{
  "attn_scale": 0.125,
  "lr": 0.00822,
  "beta1": 0.95,
  "train_tokens": 808800000
}
MLP neurons of a small language model. Each row is named by its layer, matrix (gate and up: input weights; down: output weights) and neuron, and shows model dimensions 384-479. Each number is 128 + 24 x the weight over its row's rms, rounded and kept within 0 to 255. A neuron's up and down rows have the sign that makes its largest values positive.
After each neuron's rows, "fires in" lists the words (lower case) most often at its 100 highest values on Wikipedia text that the model never trained on; "fires on" lists the tokens most often at its 100 highest values on Wikipedia text that the model never trained on.

L2.gate141 [140 138 142 145 139 115 141  65 152 116 141  92 156  66 127 128 104 142 113 104 109 142 105 113  96 135 129 139 116 122  94  97 127 173 119 146 107 119 110 111 125 132 103 139 132 121 136 153 114 130 130 153 100  85 120 122 123 122 102  76  94 122 132 120 126 133 150 100 135  82 123 125 133 146 143  95  84  97 168  77 134 142  95 141 105 150 123 165 113 148 113 149 146  90 132 124]
L2.up141 [ 95 142 165 101 143 108  89  96 116 184  81 163 131 123 123 147 134 157 106 133 153 159 135 166  80 132 100 114 126  79 123 134 129  72 118 127 105 107 172 147  75 132 140  87 180 121 140 142 153 133 156 110 145 133 147 155 137 156 157 133 106 153 150 167 182 141 167 124 155 191 152 167 123  92 132 119 116 123 117 165 119 126 159 115 130 180 126 116 141 118 147 148 134 134 151 138]
L2.down141 [146 139 144  89 149 102 127 140  82 141 150 125 145 111 124 113  87 168 108 149 117 124 146 144 136 122 118 184 134 112 142 121 124 167 145 120  77 169 169 125  89 113 144 120 115 119 217  88  91 115 101 149 135 145 145 139 105  99 118 113 121 139 143 103 134 126 119 141 121 124 167  74 111 145 146 113 145 111 168 121 154 176 133 169 156 137 133 153 136 146 108 163  78 133 119 146]
fires in: "they", "we", "i", "you"
fires on: " we", " I", " They", " You", " they"

L2.gate175 [132 175 121 146 148 113 131 157 123 193 135 121 127  84  85 140 159  87 163 145 139 138 152 113 109 109 166 159 160 171 140 164 154 120 126  93 160  81 108 130 115 124 128 126 129 140 122 131 152 133 136 102 113 112 106 123  79 138 136 101 102 150 131  75  98  95 126  97 127 112 174 170 132 151 129 169 129 119  75 147 134 133 131 117 145 133  98 125 129 134 169 162 105 122 108 129]
L2.up175 [104 130  83 119 148 104 115 113 114 158  88  89 132 162  98 135 101 128 114 107 146 107 145 119 129 152 133 150 135 131 155 161 124 134 121 143 129 149 113 138  85 109  94  88 150 110 145  68 124 113 114 135 163 102 103 114  86  93 115 123 138  94 151 128 113 142 145 130 114 125 121 136 103 144  91 153  80 113 110 131 101 141 140  80 102 136 149 102 139 137 111 153 107 134  84 157]
L2.down175 [148 132 156 141 144  85 133 157 127 136 127 129  92 143  97 129 141 111 126 125 135 150 130 119 106 159 135 139 176 171 109 100 100 119 121 119 101 153 115 175 108 151 156 181  96 138 160  92 141 105 126 153  92 102 122 148 107 102 144 168 120 155 140 125 134 121 129 111 123 171 133 118 105 124 123 144 168 126 112 137 144 154 143 137 143 133 134 153 134  89 103 142 120 136  93 102]
fires in: "with", "the", "a"
fires on: " with", ", with", " with the", " With", ", with the", " with "

L2.gate452 [ 81 149 157  98 152 132 173 137 125 145 116 128  99 169 120 130 139 136 147 167 144 103 135 144 139 135  72 128 130 136 132 149 119 132 156 137 145 106 109 145 145 154 115 146 122 148 132 117 107 125  95 133 151 163  89  94 131 130 152 105 137 146 141 121 132 146 115  93 162 133 167 129 121 146 138 105 153 147 155 163  95 133 128 160 130 131 133 128  90 107 131  63 141 173 183 138]
L2.up452 [113 113 142 127 144  95 124 136 147 117 143 111 149 135 123 120 131 147 153 137 129 139 135 106 124 166 116 174 137 123 157 162 121 148 182 100 130 110 136 158 138 155 139 125 162 155 140 164  95 146 171 135 123 109 155 113 154 126 129 100 122 109 164 155 117 137 142 137 122 130 121 112 105 105 142 148 129 145 143 134 102 110 112 108 142 140 178 122  99 116 135 103 120 121 148  92]
L2.down452 [140 147  83 106 116 113 149 180 115 114 134  96 123  68  96 120 150 170 140 121 128 152 137 128 130 115 136 185 150 124 137 148  70 118 128 156 164 147 108 139 133  98 128 140  91 148 161 112 100 114 130 131 140 124 136 125 122  79 126 183 116 133 129 136  80  91 114  95 110 126 153 116 109  83 160 148 135 141 137 156 126 131 117  86 141 123 142 158 158 102 157 146 132 131 143  60]
fires in: "for", "of", "the", "a"
fires on: " for", " for the", "ed for", ", for"

L2.gate290 [ 74  96 111 113 134 136 135 126 140 103 122  97 107 170 153 139 156 128  86 137 129 161 137 141 111 134 133 151 123 164 126  91 175 164 129 166 122 116 116 182 143 131 121 105 115 110 154 129  75 130 183  90  95 135 125 116 120 124 167 124 152 101 129 147 149 113 116 170 154 170 139 108 156 143 133 128 113 135 112 146 113 134 150 157 137 160 171 122 111 167 150 105 155 118 117 121]
L2.up290 [ 67 126 148 163 158 144  96 154 130 118  47 123 140 121 151 128 119 147 156 104 147 124 156 129  92 120 144 121 158 155 115 139 128 144 129 134 129  96 129 120 111  89  85 102 159 138 136 129  98 112 156 115 105 135 157 101 151 113 167 119 126 142 148 160 112 157 139  63 133 135 119 112 123 122 142 121 175 128  92 114  78 118 121 118 144 116 142 143 145 138 126 103 111 105 142 149]
L2.down290 [132 141 104 119 125 142 112 122 130 117 134 150  92 121  64 138 109 133 142 107 139 131 128 150  96 139 165 192 154 140 173  86 118 123 133 111 111  97 101 153 156 152 139 135 127 168 130 116  92 111 171 101 140  87 127 109 128 139 145 150 170 133 125 112 106 115 118 128  95  96 141 126 129 135 103 105 144 109 106 122 137 130 109 159  99 124 149 150 158 121 158 145 157 123 141 118]
fires in: "as", "the", "a"
fires on: " as", " as the", ", a"

L2.gate230 [153 107  91 135 149 115  94 152 114 104 117  97 124 134 129 169 157  99 127 110 116 150 100 131 142 135 150 113 124 134 117 100 168 144  93 114 113 159 126 153 156 178 148 136 105 111 107 138 134 142 114 168 136  95 107  97 106 167 113  98 126 138 155 100 159  92 110 103 169 141 144  87 147 109  88 127 147  94 150 138 117 133 178 117 139 105 147 139 178 123 105 119 149 123 158 115]
L2.up230 [162 137 123 219 118 168 119  98 135 167 110 118 146 129 113 124 160 137 139 142  97 124 103 161 138 148 121 122 134  81 139  84 164 116 108 120 119 124 128 150 143 122 126 133  94 132  97 189 118 177  78 133 122  63 112 139 166 138 120 110 126 151 152 133 122 161 116 144 155 145 133 137 120 156 159 129 136  95  99 132  75 165 126 126 131  96 124 147 104  97 113 153 160 128 156 164]
L2.down230 [156 152 159 119 137 125 125 162 111  93 119 146  81 124 141 151 108 113 131  61  91 147 112 103 115 140 160 165 122  93 117 167 104 120 118 165 132 151 115 131 111 132 136 106 121 139 128 103 105 108 129 149 114 131 144 122 159 130 148 108 128 139 128 191 127 138 131 121 103 114 103 152 140 123 125 145 105 115 123 104 111 160 161 131 120 162 115 140 116 139 118 165 119 131 150 127]
fires in: "as", "including", "like", "the"
fires on: " such as", " like", ", including", ", such as", " including"

L2.gate313 [118 116 134 130 146 112 102 161  98  88 144 109 122 144 127 111 148 110 130 126 157 121 118 111 105 101 131 126 153 142 110 126 108 157 124 161 141 121 131 139 148 171 173 114 110 124 147 134 117 109 141 140 128 134 103 147 132 116 119 125 130 121 123 143 155 143 178 123 128 100 128 131 136 109  77 138 151 125 117 136 146 159 120 171 131 113  97 130 171 124 124 116 128 154 133 107]
L2.up313 [103 113 149 124 119  67 140  91 160 132 134 127 133 152 122 181 103 123 141 113 142 126 110 139 117 114 100 135 130 146 138 133 118 173 124 144 125 141 123 165 101 118 155 117 118 134 131  99 181  82 113 121 109 172 100 135  87 128 121 124 117 145 159 116 131  89 139 153 136 117 140 151 119  88 145 160  92 118 100 133 129 118 146 154 130  92 105 161 105 135 132 129 143 150 117 115]
L2.down313 [179 160 156 124 128  73 123  94 165 113 140  66 107 104  76 140 137 131 112 113 104  75 118 144 123 169 148 117 118 127 144 115 140 153 137  97 101 117 157 130 101 130  78 140  85 155 116 118 121  99 118 107 133 155 146 133 136 104 153 121 140 138 159  96 109 129 108 113 133 102 104 112 143 129 126  98 147 114 106 138 143 146  99 134 141 136  91 128 109 119 177 129 131 188 123 157]
fires in: "as", "the", "is"
fires on: " as", " as the", " served as", " It is"

L2.gate195 [105 121 169 163 149 134 136 108 117 125 139 109 122 112 186 141 139 145 145 109 145 160 147 146 124  85  96 111 140  78 118 151 142  98 149 145 143 123 124 135 162 150 111 131 138 130 117 170 140 174 109 153 111 161 120 125 167 159 144 136 159 119 177 113 112 152 158 125 125 149 170 121 115 115  74 157 121 133 118 138 133 165 164 162 131 134 106 123 143 141 120 125 149 142 145 128]
L2.up195 [169 129 117 150  85 133 119 135 149 126 135 133 142 123  97 133 146  93 134 106 149 136 145 114 123 104 166 117  98 127 106 128 164  91 136 129 104 101 150 102 112  96 109 127 142 153 124 126 144 113 138 123 104 163 132 119 124 130 124 177 139 141 159 102 126  95 109 108 136 159  91 100 154 115 108 122 122  92 109 131 108 143 127 118 102 143 122 125 108 104 124 140 153 111 144 107]
L2.down195 [ 85 143 116 128 148 134 105 138 113  88 123 134 105 133 118 109 126 103 141 122 123 166 161 150 113 138 127 100 191 163 158 106 134 102 124 161 134 118 140 176 135 145 138 143 131 106 105 152 123 125 167 168 104 141 126 137 115  99  90 123 119 169 136 165  93 152 171  85 152 170 124  98 131 147 139 174 122 157 125 135  90 120 145 141 118 119 130 144 141 134 146 126 153 149 115 122]
fires in: "as", "including", "like", "include", "e", "the"
fires on: " such as", ", including", " like", " include", "e."

L2.gate30 [139 132  99  95 106 142 151  95 120 127 145 112 114 133 166 113 104 132 130 124  90 134 128 147 130 108 144 184 159 122 141 115 147 110 148  92 142 129 131 145 166 149 130 164 135 157  94 120 166 101 127 115  70  94 128 117 138 150 110 114  89 126 150 124 171 186 123 149  93 194 122 137 152 191 113 174 162 131 111 149  89 158 161 134 120  71 118 162 143 145 109 160 137 100 138 120]
L2.up30 [123  67 103  82 133 129 167 151  85 132 151 102  86 123 111 109 113 124 116  98 147 112 124  97 139 152 165 109 147  91 174 140 131 105 115 148 157 158 115  62 142 166 124 135 150 140 126 141 114 106 129 138 145 164 154  99  91 131 137 125 135 122 111 138 203 112 134 123 132 128  81 124 132 103 102  94 156 122 196 115 111 170 121 112 124 111 137 118 139 125 102 112  94 130 135 140]
L2.down30 [100 113 138 130 161  94 171 139 120  91 119 146 111 119  89 147 162 151 103 103 121  96 117 119 128 133 154 142 126 175 144 135 135 147 137 152  93 194 105 144 140 154 136 101 117  94 136 141 124 114  87 121 157 144 120 127 114 132  98 123 156 120 134 174 137 138 116 117 173 115 172 131 118 115 152 126 113 170  99 159 151 156 156 102 103 137 153 138 145 125 161 103 116 136 123 120]
fires in: "of"
fires on: " of", "s of", " of M", "ly", " of "

L2.gate411 [126 112  82 124 150  98 125 107 121 113 149 171 115  98 145 132 130 109  55  57 151 150  82 122 118 110 128 150 123 145 113 140 154 123 130 124 147 130 120 138  97 175  85 116 126 125 155 103 173 139  92 127 112 154 116  71 134 155 142 134 114 120 103 156 144 123 145 128 138 139 119 103 130 123 111 156 140 169 127  81 152 160 107 113 147 110 120  86 124 128 118 136 114 165 116 136]
L2.up411 [126 132  81 126 151 111 124 128 123 185 120 114 147 116 128 140  98 162 131 141 142  94 151 115 113 151 149 130 126 113 116 160 116 153 106 116 105 128 127 157  50  73 106 109 102 134 104 122 132 124 110 107 170 100 146 175 135 106 152 172 169 132 138 133 134 129  84 155 132 143 169 144 142 123 110 108  86 110 131 128 118 184 124 119 122 142 108 130 115 129 123 128 102  68 145 162]
L2.down411 [165 114 142 138 115 124 135 107 119 128 104 110 116 152 112 137  92 152 116 114 114 135  76 127  81 159 119 157 117  99  98 131 127 117 123 153 109 139 141 130 116 104 154  83 122 133 150 149 119 134  90 140  75 131 126 112 126  96 150 145 106 115 103 155 141  96 110  92 129 145 168 135 161 116 109 107 111 120  99 138  81 132 111 137 137 160 142 113  99 116 120 128 160 136 108 140]
fires in: "of", "the"
fires on: " of", " of the"